MLP neurons of a small language model. Each row is named by its layer, matrix (gate and up: input weights; down: output weights) and neuron, and shows model dimensions 32-287. Each number is 128 + 24 x the weight over its row's rms, rounded and kept within 0 to 255. Numbers have three digits each. A neuron's up and down rows have the sign that makes its largest values positive.
After each neuron's rows, "fires before" lists the tokens most often just after its 100 highest values on Wikipedia text that the model never trained on; "fires after" lists the tokens most often just before its 100 highest values on Wikipedia text that the model never trained on. A number after a token or word is its count.

L4.gate148:119098086110160131143114075167129130158166132150136140112162142152108125098143134159128164101118136123129125123136123097161132160095154079127098090129127100141131144100107059092073128117142158132149120158084113114169162111114112132137181099131155130178104092099145133099171137119143120126103096092110134149133127097130128108142111099102167099126140103170089175108081093094112122135143143153130147156130150126143133129102105097138180151093169099112185162116118137108104128145152144098154157128124142139141151155127119113114130129133087142107107145134132133105146143128091127123143140111116146143114100130139121114117117137138197126137114168139093146163109132100145138193098112117122122153127130084124114141153109117066111100117135117111141160108134155144124114118142111
L4.up148:140132157148150109164097114134126179099141110100122141115112113145091120167096156109102153102128146124150160135143087131086140125092115125158084110118167139124118118107150110101128125149098113099100124125126143104110136110124147142107149169117124117112109158129105145119140107093144144137114122144152137126156099147123142095114174120124100113096142104119152147132133115122123121108174136080175141126082174114132074186113087129124143090105104132117142128119148120129163150169123150170147145142144170112139142120128127163122128156124138136129123131105092149114109160153162112126134132146155123082153099096100180130149103152131151135118110082132134113111167119117174129081119109150104107170115145140148162101107149095149134130133165065141134128116130111134149139131136146
L4.down148:126156091118115097139095152098132150152122167147148084111120140143137112104137122105133144130152136136150106143109102172121076136134086150115144112103137113115137081085127101125144151147119124109163134121123133084107106125094150175126142138093107115147087124141121094129123149112154109144151148130130131133113153160091093113102087117119160144137162145113183137114173131093116149150151090108101125025116133097138139116127103138124099120137083180110146121077144111127110140140115111154145116118140141119125100160181099151146132098086162108083124117162099119135087117107130110138113128138126101162183137113116130129184116164081115110095127124079119108132144106161152141114127114157144084132102123153107143114122144110150127173146122123111124146109125127104155096185119126
fires before: "," 32, "." 23, " in" 6, " he" 4, " and" 4, " the" 4
fires after: "0" 14, "9" 12, "4" 10, "6" 9, "1" 8, "7" 7

L5.gate242:110114124100102096127135135130116148148164117169156140127117164141118144169190126113089117152140177103133161086138139152110126146092100162107146151138100142148121148173095153135104130162173155124125130145154107123152116145100111131122141142158152151116112088112141125145132138125132182142113105123108183076139131119113163142130093102093159130112134100164209117110120118156163148172103136137136107086115132091127128149120118131134148134105159103124116114107138143137130154127129142117128145155129141123135146154094121111102107119126114130121096115163162155134147127084089077118114147153122176148097122070096146100117136144123077136150185159185169095183156158157121136105106121118095174142170124094131149166145149108152122142109148124108143151163157126146194127111139098
L5.up242:144143141171106118140158115156178119122113126123108083117132093138104110150133127121138102142209141091173136126136120153121100093182138097144134126122114099141144157151140117131139137107116169147113146128122164144123087086063140099155151110144137082154116157142154186159111091127115146114123093111124118118159120118114157145101121115103108137133123141177116123113172142131118132137130162120128146124145130170115127166116122106122135139153120098139139097116170081157086139149131090139103104115086121144123115103165146084124096151131172110137141125109103100127166107112124110117122167127145114103147126167139167124097099099110136152134119125089093146099167119128090154091160141118110123129115123165136109143176095117117155196132092076146127157096140149123122141133157169
L5.down242:102103144131127128151104155107131102158080117121099136132133135129163084135129111100179130154171121134137121133163086124108144148151153172117109132100109122118124151117100119151156138133171120132118174093160130199150139129115170134136146120136125081140136137141135128143148133120192116159107119125181136165135097126147164143091128149115082154147176157139132111068150081110099115139110111133137163146103137157111090147101148161119139115137098154092111147139131152129162122173172135097137145138147131145116105176137134168129134127144153147127156110091082137100115146067141112109120113087136129137144115112095145147077157109081168160127126074142144084136131092106095139132130129162136139098113094162131154131103121118149141128123120146134119085137084074157119172105101146
fires before: " \"" 19, " |" 17, "5" 8, "7" 7
fires after: "1" 30, "4" 11, "7" 10, "2" 9, "8" 9, "5" 8

L3.gate269:138144114142140135192119125141093133158125146140080143167129099156166157133096135170135145138147148130094134144132120161123060149113161154091137143129120133112182168117117175129127119138117123131118099143101109149151113098130174115142074125129124096079166103127134107166133109139086138116135164137102137121120118168138166093145113119120081131156080097120133091127117165138164152127121148101132125092160150157165130108149158128118159122130117093123117134120136074146106111084169107131136120131116173118103108147090136124150127096131101124147116150114147137163119133143135131162108101106150152107092140123120118146117078108138112154101146143125146091080159158145092119106127103145103155162106134123195098067141126138146103123105146126138106109148146129111158119104139147
L3.up269:147116108127103103111126181099123146116103184148171143099095117110131092106165091141122115124152094124118174119084150159142137115108098138142118140179124097160151104134134117102125107145130135112106095101108182107116103116152131102136134143117112093128123134164137128087156129152134132129126134085110123110113132129111115132117138157149090152143103172150094132153126107155173107138116139120104143110110164123122113109143140122101134139163174142136168147162166113102110107097126162076135139136143099167185126113137145095135135156148127136108146136093140133104141090129120137120120105146145091114099118129127108115148159127130105139129122159137084104113125131148131090112114124124161128098124123098072123145142121121158157065116102074156137161137118069115126107159150138
L3.down269:144132095194121142154102127142150144178191179155101141115165102157104149112121122128143163165139129119150115112136124123145106138126154110127133119153138158129137092137118101152147158135146076099113149112121124104086134106110145120109155119131124096139117110165147105130148143160113155143130111137151126106135154113159103135182150115135156136129090138166074107115142127096082135144162145140125117177148120122104165137115115160132173126144104143137155137154147086105116132147141093161161098100138163116130089133196141152169086130146140164094130151130120163162107139143122133146121121112155130108143131095113095136111130085131128111134121125178148102152136119135116176114157105133110149111078140180170128121116118103104120105117169128137124149145136131136125129157177128
fires before: "," 68, "ham" 6, "0" 5, "2" 4, "1" 4
fires after: "2" 52, " " 21, "1" 16, "ir" 6, "3" 5

L5.gate200:154197126128132113147121117129113153141142167097135088126107117110113159098156091121116133128095124095143124064115110115114141119135148176116130141165119152152123138145146134104122157056137108114144099149080121129118161153101113148127161157123099115062114112153159166124115134155155117134100135106132132162118190135166154089143110088130082108118151135111083164142131141154136130122115124128098063116103123122146156129125131116136157134123145104134093156111146096151108132133085111136109092122090163107108143095104144155114112102108120108125151147129112161186102084143172136130121140162076179091097107111138108103087143151079112163117127131120102104099095123127132125142126137151137127133144089114091085150134161139119126111074173157127106153120148120101121107161136143
L5.up200:141115092118147084129121087132108169119161150118124157145136137131122134117139113136100130130128130076115137110130099094102104137120108138092136169129097120161154149113114132143145088092101117173166172129145158119115127121102117143072132126114118164122113150129128136099121144152168139097163149103179137122142137090141133123193082167144157157111124107128130106100159128116135139098106112132120111091141133130138109114116115177127105168150122080160109119143117147140158098127088135157106115145089066093135167137117143137099162115132152113087142131172096174078144140135118174102140118135089145104156117137121090171140167180115117140117132144102128098149174164075130122140143134123127138134175169120144169137156128137118121127115100148139129125126129100122138115164150152
L5.down200:139144110123149131125103114151137098198120146119099131164082092162139121129107150130103114114128128101134104125118128101154128146089113143120104113127112093082147081132124169080107096107118131095132122126119126128157121124140126109103118122111136169097144150118119135123132144090123156100091149118146155099121162163110119096099104130104140135148133082073129111129157136105147126127123111102106144105087129133139117109155125103132083127086099161128152093111146083150148119116166124129134126103115118134116149158130157077135114121144151102097119131167132158131119094121181158146184120108144088099081091100093041140119123124124135179077081136125115175109152116165118141149104133158130127166113126100122155133126118100116164104135130147155152121103158138147120127135110149
fires before: " " 96
fires after: "8" 16, "0" 14, "1" 13, "5" 12, "9" 9, "6" 9

L5.gate707:130121133110140119097179103105125144124117133154112141110130135119092140102101084131107134131128127145137082142137144136124150098130124119122139093139109110136091129103169127117136091165133149123133095081180108127138135134101123104129104109135168145146139111089102114143095124085151134122092156150128117209175138134126074094152139099129135151138130141132142088103120102112109142116123189136131122163135140147127100109156139161135136120096129131125122132095139094117167140123185123124134147127157169140116101144140108130126081144143130080142122134096172144121089132102142145152158155124129158093121115175104137115086074113158116139150130163103110152088120148154058155101122089184130119109110134103122145163164114097147121164110136141167156126130129133118135130082114126
L5.up707:131109109103137152112154174099160140131096197152147117070112141157084136130127146127115143133145142132151149117132120145107168160093111136130170126134137174154113125077115116123157139146133117169110136138107109132139156129119124110154116125116120131120102107115115135178128099151128080153146151081129071133136126126137076086139178149121139122151136097124147118151127141133120100118147158119061152120115117156127154093150122114098138140093148084137109114080154130128151162097122131115174104123136125102128126076190100136116136123106134154106111131127143165113068133136133141114121100127119161128147146106107156158117145130116146125153134142128163163135125133121135107142165121119129182124130122134164144148155076132067130101130116133152102111176098137068143118121152115
L5.down707:177150106141098152111116126140146149106129158123169135143143160122125128136123095086077131132125125116128111129175121134082114103126114114170064110158157135130160138120078096164105132112140144099143110149113127120143111102140137143152150107089092117092117131138111115096173115127131085098122134129132134080139120141141136119111129176146149140158075156073122137079139125157148130097153147142119149146121128071122128148109160210113156099111120131123118092070128103152114123175135164127147139090135096115160140120154146135142113167143127149141170178110134138104118125146103124130153157113170089178102117149141121098161104174120142126149097181131074091086157115131133142151130108125108129113168129144111105138150112075114130131127113110148120140114151094092129154073132151
fires before: "2" 23, "0" 19, " as" 11, "1" 10, " |" 6, "±" 6
fires after: " |" 42, "-" 15, " as" 14, "," 6

L7.gate592:128067128118111141158155103150138187117118119156104175129156164128076110163180104119148113085108165110086115081173108134133073137147135150144128129148122124114142098126109125161154091138121134136104123138098150154144121140110097103126130166150144151103133135096123124082140110096135143125125076144140155116116142168118137140133111156153123140144081123138087096111130182101111110156114168122109101132131114159165153157117126158151115143171119175158132097127085125154182149128130125133135165122107155121121088112129128105158115162093132127130140093133135166116122089081095126133101094126120147144152114117106150121126126160064156152081076106144126134138136137139090134098157127141131126114141130105081145122105140146129116148124144177121130145140118127135094106113162106
L7.up592:115107118103147180143144149133117139127134118124111162105090168151102128145148130125150127117095085127128128092139188124108069117115141080125085098132128124158078121141110103127123122154093139149161133120132131131137182120149143088096126105131100095102175143120074119118161144130121137166139136140146107116161123121092137123145123088117129136151123080132166129091132165114103100101132160177124124104128112166194126182117176143143137167118129173131094101097144090105128129131151103186121132112130156147101107156124105104127148122088164112113111102132138084105121127112154111143174122144087110119117162125081128171097162131124150130103128090158123109096130131095099106142140101122138121170117148129121120150120145128136121129085133118148141115092147112153172137103126125
L7.down592:144109091147106120158105137128113161162107127099157135116168116107110090151142116161170141139115131166122165110134094130123129122110116147121153135124124172130104128126162085118116118099125142129156142133122139119141106170163121146125123167168118127085132129104125098100128149140073133122145134106134154162155143132102102127147127087120194112123113135113128116087133126125095153099160115095139090123110143142161097103130100165129124157140095144139119128114134109080177127098152154109098112129123136168131136110128124137125127135109120143135121123104129151103108144136121145126133149116111108118131106119080165089130165112136137146137105093151122160146097115166113120158146109066181102108130101152107099195125126170143129154161158141078156152131124117099143120139139138
fires before: "0" 63, "1" 5, "m" 4, "2" 4
fires after: "9" 27, " |" 16, "0" 12, ":" 8, ";" 6, " p" 5

L6.gate535:155136161110148116088153136117138141105098122101108183144123122089087120133115132112091145120144147148116115174132159139123164117173164107172142175115110142154097165131142182099137126135158185134121181126121131128115159154145155172134106139129124156122183127117100104148104144133090128084144102087094133139106115103123147133120096148139139122171118175108127117185148110115131136116112101116113114091135122095135090109123158142162158152144165124139155121101137134112111090118126159107099096139120134131143142152129087099071103106143124160138092121155153148152117098176131100147115132140039113151152164105122102153138162136156096083108141124123146132114143159117120158135134119115095145123135134116137136162081097138121160091093142122084127134114133152092110117109139117
L6.up535:115095094096138119112133113124125093118140097175148167091134142094122112107130122110147085110094131151124166122135156116128122136115120160120104156149112149130130143084093131132116137110117153089134108120120175083114125130106109123145143168115139184093115129089135136093133145191153134136137137107130181133170130115144143108125064136130147081091136117139107136140124134147144159147120113119151163168126204118111097144134085121097119156092143133156161152110104156138070151091119118108143114105109119142141191110101087122115127143120135171150114107089167077157113149102086105095123130135145182152117106113114119126131155105148125136132101126155104119132170115174104116180102117108172148143136129136151126112124139128169062155136121140142135113136078135151114115144087127
L6.down535:161148147115208156096168114129118137115146159144080135154119090151153104135095177136135135095110136113140145160125123122106159136158136111188118135129111159148134102118181147141094112119137154124128131121109114142138123185114134147124119120092126129140115100145127109143137122149103150157126119099123148128109154142152120148148144123101158168162109121159122150120106172147098147131117131106165098143087141110131095170151123093139112118127158106093165135109136129125135151105123117107120108137159169124131107150147161137089168136093124167132148117111143178098155128136103141135120130143138122141151155157106167133090124122134134104172139106142163092124175109149135124089126149184155173136111086149139129176143125129128119104089127119148086152136155115111082062117103110
fires before: "2" 42, "1" 35, "0" 11, "9" 6
fires after: "," 55, " " 9, " |" 9, " in" 9, "–" 7, " to" 5

L7.gate955:159188118110144120100158117116156092118131155149138164098131140071136094089105136122129119121109066143120106115127133111122107137147152135141112108108102145133142117106154115110144130100141147135136119148098131135104111120148073155134126077146111144095138114131121123097104159129128149092155140126082139103110148098163133093180123126173141118126105130159107096122115140133125151153113103115130115117087113122074111130167132107137110114128147136067130154133168127131136137195122112106099118099159115140151131164057129136108175087088047131106136174119138180105116143112116124137111105157164090158124153109132127100102113168115144107102104117144115108111131124111126141156155156144163150144118132157136147111118073141148094133112121112147116130123150094153077086107137128
L7.up955:131109094118108095157118109112130108075080096132105099104095138153126135111113105105150113127120140121145159071093170129148102111088123163135092158138136147102092146136152101137125103101118154096138128156192154134123104110084152125142176127142140091149116147142126125120063150123137151136118140162127152102098161125142104152135103125121108144098114153131154112137146091128115165089134141144148091124119141127132171157132142156096128122123092149132169136157139135159179131077108093135112104163111140112150112121171129092142143178077123168125094098115110101123162111125112101136128115123117142145092123118128109162119147166133150094085140120136144155105092162160122141099109138135131129098147148120164131114159165171114135142106110168170089163107136131086132134157073134
L7.down955:106070156134174112167113134148156150113142123115148110154143092120151170150210087136092097124142136141155179134215119145087133107134119108099138161111154170121168166131121140135148159104157132117162112103130112109112099157091159127111120091163147136103095148127163140149117119128121097129066159117138107102121076116134137113092135156131152143151105152124122108104131080148123162079125114111156128164130147167139158107075157166116145151125134118126123139124111182121102167109122126114135123102141100120159107116116134160132154106148102111140121123134123106136144162174136140120116153126120115116103132134080145135127127104135125103097117141082140135102131144122122128128136109118115158147128141141106128185141128136116124129129150107171100120085119155165098111104132173
fires before: "1" 24, "0" 19, "2" 13
fires after: "2" 52, "0" 10, " C" 4

L4.gate816:123135129156105121097176112126109131154163110123148161123094130180090118123109132137122146128117162098100098138099167132117099128126073130131137130132148120119161148099104061134125120111110118118088124134123134106127176119133184154158175138132108115100129108123141149136072178114143152131151085142110129138115152114100100132135121134121154131123120116153093141116175109144109136175142132092134122113162162157163131128131138185161153152082101135119100103159130134128114103082145169118104138161132121115148125130093148100173117122114094139137167160118129115161167175110122103103097155155130142127170095090153173120068158164175097124146106078082148136111119185117139177128142171141156141102105117116159116102106145150091159107135130108114143157161141135137138121124095157
L4.up816:127116100150126167129101115127100133149127128133154098150161128138135129111169107113164191159087092127121126147130120122082135158138094143105128130130160135120170146135113117103136121164135152104107156130124141104150117091130135125126138140080151125107131127135111116112128123111136097143144156091132124122122079123168159108109116109138131125146125130128123127109101136088127193154131071084144131126102160091116138094141093132121097125129128134066101115094085102162197175135186106146138121114142074117132133109175153094125132131152173111097165111097159136099148170095139125157137119139093136123156181161173119132130113086133117150168129126122118127131157127111122188095139170131144142091167133125099140109132141124139135136102129122133125105092178100086101114148076136
L4.down816:129100084077155132129129119116123146144157116125085118099137144144183102127111074133148164128128164112114097109126106158132153129120121100104110138118150186117110177152117131164155131116083129127112145119150121138117152122124159145145165127092115109110142125143129092143143158108140149102167076134126122060123126143131151087125116183116141155147150145151116147148188132108100117094147083119098190148134114108135155117151067125098163147121150196115149152136093115143095081137135115144138087132187112098100130171151146153113117102116113088100128110118144135120116106107108137143118111120130119116126119144118153127117149134138144135150176044117146172160139105105121136124108142161105102121146158101126126135103114105104113147121118145130120133129107178115111104140143096
fires before: "." 28, "," 18, "–" 10, "\n" 6, " in" 4
fires after: "0" 22, "2" 11, "1" 11, "7" 10, "6" 9, "8" 9

L6.gate156:122070166108121125094178125122110171163111113099164067082142151113084117121119097124175106132128153094131135118088136144128120105157165154103108123142116095128165119141149113127146141122096144161138115172106105107115124069097087143144075112146151110099124100133125145088095086157140122121093132118137133112132094155141117134161124114107115165163134165181163084092104128145101121125122099100069125111150143145120094150165082151120137123114107153114146105116113143146108146101114143118085113113133158108126140109114131123123125138113186116122121115118078124129142116063127099114098132124147151117178162161125152107140112107148124147150152129117173106125122140132122094160160148105141157129117141128128144113138132117159121078134149165127129155176135080138116131114118129
L6.up156:127129137128149183135138155162126150126138121081148168175114110163175124136140125154111132151142154161150110092107124103197084124142162147116159132125144172127128123099142104149154140140126091119151121163176153131147117125126140133137132161118115127095132144135128127128138149114091105116138148132109153098122151108098088151104102085111159120161144095102129155129103147103100117134156091194089140140132120141178126165115103148114142154149132154100113093093133105133105134114139111122135136124105147121118156069088138174142168154142121119135127107146143154125095105123116105106116145122117148139147118125149148166101138141103125108137146134124124141088120100116132146091099166099102114129135131108148097162141135192099107144128165111121128171146160154084133092124107092
L6.down156:107134096143134115096132141130122127162157138123102160155115179114105103088122139178127179122139125110100125158121131167134136112087123127112134166130110132138130100149137154083115119157125146112156145139089127115117088104126118117140119143105118136156131127134072125152043080130129167098125084130134112118156102151128141168150159095105160156143075127079101160136092139189136132143094082105162107142173154082117101125143142126109101155142145124220080127132145145154120118114106145124096113114104116161156116142135155187126157156124102145145125143136092122149115116153154160109103102118134108135126103125121143177166099152117084147092146153131099101121087145131149118144140090138109092119144100112115132134126166132116131125122120171145168135141120141166148170099114159
fires before: "4" 12, "6" 11, "7" 10, "3" 10, "0" 10, "5" 8
fires after: "1" 26, "3" 11, "7" 10, "2" 9, "i" 9, "4" 8

L6.gate94:150133123142115117087150111139174120182100116118158166142140148089123118086132127194179137136127155096154127117096168122119131100097127143133108145072120108107152134109160136153113128127158148147112108114146124104148122121128133131127178121122140160169111130118147149145158125126122131135114146162149138116122154097139122140111116141151102127074144123127133140110102129144081152117092107124134099143168133134122136122135128126137154111176108105115109161115109118153139165131139141104111101120100104096138160158107159124160105164115065085075127133146158142153150159136166172151095127181118134171152125165139150137093108130106139116102153102130145147089107141087098140134141118104132140070092138111131131111064160155179109110089093132146137116074095135158106138081111173
L6.up94:120086103155136111150169153108156164088139115120170101158118173144162104123093127110136121132087120116134170118106126115116115138128140172161132143145085146095095105146077127113143110126123107117126147121122098132118117127162138119111137132138174142144130174108152140130116133105149159114123122150107103108103123091101114167123121155124107155087153112150111093094164140121114156073136105126146144090126131150088128125137143109148104094134145147164150136127136140149143101092119130082151139102125129073086148165100131124123116139130099170131144166128143171145142091148123135133133079134118151094105098128148107125093150163140101114105149134087110166138167119115101146118157148172135137086109155123122129090137093116182095111095145131132133116131147167103107115123090170
L6.down94:136160136103139099132134119124157089131133137104151090155153122158121125102115093119119133119107145125155180137114111151123093133109111119071133150109117082119168124097110124111119102119146153102090148138105137137174135121076140121093127121120107146112139134145136125121114126130093124113113077119137080164121155133125144124083121142122119163140090115143089125142150157159096140116126098146134151083148145132125114104133165156154125115176135136151106109133140116112107078128104146134064110158130105078118124116106119134079121107159120122167162115124125137079138174125132178141148113127100157110130114108154127120146142105154132098114195139113103110127127143126105135145132137142164133142161092130110146113157095157119135123127151109097102142164120111148093109122122108
fires before: "0" 63
fires after: " " 44, "–" 15, "0" 11, " (" 5

L6.gate221:151156168111105151098106125142125145132139120137107142158155138127115121122123169139127141178185140128111156143085144107104137078150137134156137152091130112151138111119117173097130141124082181108129126139137102115151130123138119092108113165109137120154144142162141168116127108104170138103094090157118100108119079156151094141137104134086082143177119134136122151128116138129119107118142162092073114123138113132133120136126113117146113093120077114121104157138178112106135140104155141141143115114116136125168155107155174133107158136159105122132164130136139118093109160116100091089140149158166105095131107128161087094113116127158127142124133153152104149116132120118122126149133126093082131121089101132175135143127147141146105112106109149108096137105158133120102106135124165
L6.up221:150133156135117127106159134131077137182113121155104113159122141111105127143129119124131127128144119104131136151155122137107103166136165132128117145140064112145140121090134182090121103127155135148110118137089095184131133140122095146142116117129100111157123151092154159156112097122151191141151107146118127091133154120204091104126140115111125149082089124134132161128107161126133148098120150101126165145116125098122126102168133128124136128123147117156108156120115179168132117173162131134096111109136107130166113089205126151134131139136179077139097111143148168125145152122175127099153158147121107131107146138149167181121174131178105129118100166123110138088141135147149132134080119105110098134075154136145160136099147108157089129135143123117133124092115118136147110128165133
L6.down221:113070133092145166082088123122157140120140112101146125112127105121110110117155113133118150097110123155149193155139190067108107104101154134139149129125105169130140080116131159112149136120119136128132177140142132103139112108096108120096137115121142121140120152124149113139119152179119086154138133118130105131077134132135125159095122152145134146145128113125148102157176123155132114128108150123142177114131129087161050185148070125095111128149113105158154171122127143119137149106143143143126135105071123138156116101149123135135132115155129124170139126063132134111154132139178154131108140172187139141140145089123122171166125127143133136113109130138153185142113128118138124134165097113133158129155129147131189114119156118145097148158101143110100134095142123123152129126124135
fires before: "9" 20, "1" 15, "2" 11, " |" 8, "0" 8, "8" 6
fires after: " " 44, " July" 5, "oard" 4, " September" 4

L3.gate314:144102143129139089117161112057126151163123145142139127133149167104141090122107087103145113089125106137157134129157164138097135126139152157121079090158125118136126120109132166115181121051149100101131112139136127138106119152129135108081115105131124142121157092180144109127148133173123137100143104115122080115130142092143119131121168127098115127112115119132130175107107106146145132150132128118136108123123172135140152137168093092098141133147133097125137128139154098127141143133134151120109135126084141091137128148158163128113155127156107076123123124097138155080111125144134094138073129125170160166110108099151121148129134141124126114149119099103135133132151143142088127113126089121133122140083116107147134099152123095138165129114148120157110108115162139153137124153092140
L3.up314:163157121106105075138108100135167143143111114125078141127121111069166178135160147136136138146129163157155146092134147094152159079066086136137155155160063112111125097098101140088134133131119134108119128126098151078135120134116144114140118124134110079137138127090136135132139146077144125147133111118118171113130108137142127139145106156097142114124119150087131120104128103116129139098130136116159131119097094124108128119148125087144086142104136137109150162133086161119131142119114132101125142109202119132143144125166144128150112111097143135153151125108079156183079145102108132159139118115133119103109125118142134083111136134119143137140117138139109134123141133182131107123171092121144097120142074165118133102110143141103129134124107099137118092127138084111116167140119126
L3.down314:157111120129097141132104134102083122153136119133142098122146069140085105090149103123140108131122137140099129117122117115181131118090120112158117136096109108112140130090145169108109113112100139105101160101136112131094133135099130135134132100115097119162147121143114128099125163110125149120150141154108126102106185136125151113167131165125156131111140118126120181109142099113148134124178135134104152128120142112116116128117107113139111145159118131091109148112139136123177084154102170118145146110142113137088134177154142160137113062177144099114089140090141130134120116115114112104084085146149122104161164136124138148110127155149145163183138112114111075116166121147112123107146120104135180137089146151142138101120116144155140116146125156155088121142170134114083116146119112
fires before: "1" 33, "2" 24, "9" 16, "0" 14, "," 4
fires after: " " 37, "," 9, " May" 8, " March" 7, " October" 7, " June" 5

L5.gate258:107167126090132147111139112140129176120180136129141134135143122100127152106170108135164147156146137176097162100117147146116162130143131090143126127107140139134136135121108071091133159085128113122159098155131154120138120128176124136085132193131132084117132123163130103119162124102128103137104120158128129085076096103121094103094137157110061084129146129117122137150134149117142113121124159095086128173107164071181122125164125119136141125106090154109153162115109099134115132138140112104127131116118091159151110088097082100120119163150152098143129104147147118150138080128106098101167123113163099137176066143115154145112134158111120156157146125112085134131134154111077150124096112131140162131136094139122128156113123092113115121114136134152143145133123123108153137120128127
L5.up258:147170148137188127121076111136147118092119116110158149152130111074152127112133135111146090155138118140132151147127161141123129117125128097150098115146104137163132107163142090132101114118119170096150124104140146148140134146093102113111123145159123142096124102095116100103114162140176103123177159102144096130104147133139147087137083110108144092113142106126109121097123094104124097143129103111092153126130166110102139120114091163120169149134090130088106137123130114160112112172159065099139152106163106115128091141102102167115120158092097101119175129147143145089130143108138105099155102109135104163108094132152132140154127128130128134158154142075093127119118126164139165120093082102135107159144117107142098151111140154133177132123123134147147146082181182137113093127111123
L5.down258:168125136125134129113087105068109120113113143152141065099055097132223137108129178108113161121103132116162158165103147126101129101130154173091134169092128128156153119088163102170122114157159125117166120124147126131108123141121145090132149143123116130149137105159090069119116144092141149134158136086112131150152105100122176103111101124156154121124125153096106126150142126134166110138131133173087106145102132124151145105093112111135121159146088127106078119149125143143142101109186098155081141143107080124122126127153163131115127145134191119110135129135107135115146154096110114163124125125101130142122124108130091162147146113120136078139127115152110143133121130160167121162117098083135112113114139093126173129121107161159132091091141099119156102117164124109155073120087122
fires before: "," 62, " the" 11
fires after: "1" 23, "0" 18, "2" 17, "4" 7, "7" 4

L3.gate55:167093163112145106149118083186154132166129114137094157124151152106054109123105109152114142153105170145116104126144127116082118100087117068128132143155115109126106143133133081124122045121111116100095134199094107142141135154133114158106101145123128143127147109138098108138131149105159097125109108123134118166136084143095098118097132153104123122150080122127109144138087116176171117172169107118105089124074123109160108162151115101083133136113140100114110134119126127142122128082110145164123112161125121128134122139110150184150123127127135109116095124105127105121153129126161147135148148141127115123180120086161164109120127100099119158118104108087115108163161111113142132130153115116109132123094160130086154125115144088148125159126105095157180121076139143120097121106132155
L3.up55:134120179137139123179113120114088172128128140161120110140149104115118108099125105134147134126117145115097138163114112182136169134127127139118129148144186121127130131108163114131124121156178091084121129098130103088131118104138124132105099143078112137130162124142093081125147128119126099140122139123126138129140174140136096132144154134142083102092135097143127082193184138114100161089093131131105110139105125133160134125116132124137167148098101111105171143121138131141165134109169152121156133139122167121103135095138131146137156144154117113096159173146130108126122109184127160182101178148148116150151107113108117101162105122147156115103119159128115122144119182111156111161113163132114188149149154151108145126099147134135126070177099140185133148154155140143140107098130149
L3.down55:141128137118105174206108116117109147125117114112143112114084078161129111167100138125137136106121119154132114133159137141137087168161146138140112123119146189141143147108143148154142151173101082122124111066143138130162139131148113182146155149136146145111119166129113138169089143128159087131131127098155102124184131147111138127167129120103168173149151087154119102155151160110129080112114115114107143133125159116114119144127096159119125119127175151095158106125150135145157075195137130159132092120129090100112113092143123108121073122123100141156100135123138130115098142131123169126104147097095169142119119129124179127121134109130138115152184121128134140083116108104106155107138140179121111168128111090134143129151175109144137137118107121184113100120175132092104116112092133
fires before: "," 29, "." 24, ")" 11, "\n" 5, " and" 4
fires after: "1" 28, "2" 15, "7" 11, "6" 9, "4" 7, "8" 7

L4.gate765:126124132154141134125087118126101141151152127103085127124140109146111115078129136152124151139122113119164162139126085140106171149109135128133133105119151144094130084129138118113099118119108161096130118143131120103137127126089102077105112091122094134179153185145121147102107093153128177099107136171136103180143124099164177158126134105172126124130124140111107187159118132136101114091144176139138119145155138123135103111167112133108154110157147125135154163144101146125101106102134145101127102126128125105118132123126150173112124095145132127142093078122130145137112130144112138120132165085127116176117102160122100140120161141112124127133089135120128124142124119161161111104124128122095113162104128156138098115108095118102161129104124146131103092149136106146132072097135140
L4.up765:131093122122168096119133156121121139124115115137113139099144126185125166094081134167124147141138124104159137112151114124099123133151144119153120189138101104121137128095108127125117147134108096184104109123149129104138138101114115116136140110094146144077136140166142112164115142099130100119118151162171121131179136186140139153153125131122132114137142157122152085141151190142150117127135134110164161175119139139146140072118087118136165147075085166148123165163139138122058130118103136148146142121167070132137125127128156118168135119112145132130128113119169122152184112178131132128122092091123149179136108094152130185135124119102105138147147129097128116151091109099181128101115140136181104145127119118077074086109154120080132115132120172131128091116152165141153130105169090
L4.down765:132129130130110131120129124109102151112139093150107165105113104079138138155113127125150107106123181127114142148105130132143095129112100135122097168133110108117184086133137133151163104121097180135118170102177147158122113113127141145132150140130102102102106118115128137162160110156095094140112102157137109157130158200088126084154112115153118126133180137135137124117110158107133129131106162170140090129168112180135127099142141134111116103116097171132150101178130114103146132093122113129115113124130100127090147175153103171129146179153144160121126142161174123145162094127136159156112127165133163139107100148061091114141095114167171074137158104124150148120100117154123173132117115152104126099118129102085092135141140132101130148183100166142066103126109099117154107127110107
fires before: "0" 21, "1" 13, "5" 13, "7" 9, "4" 8, "3" 7
fires after: "9" 57, "1" 30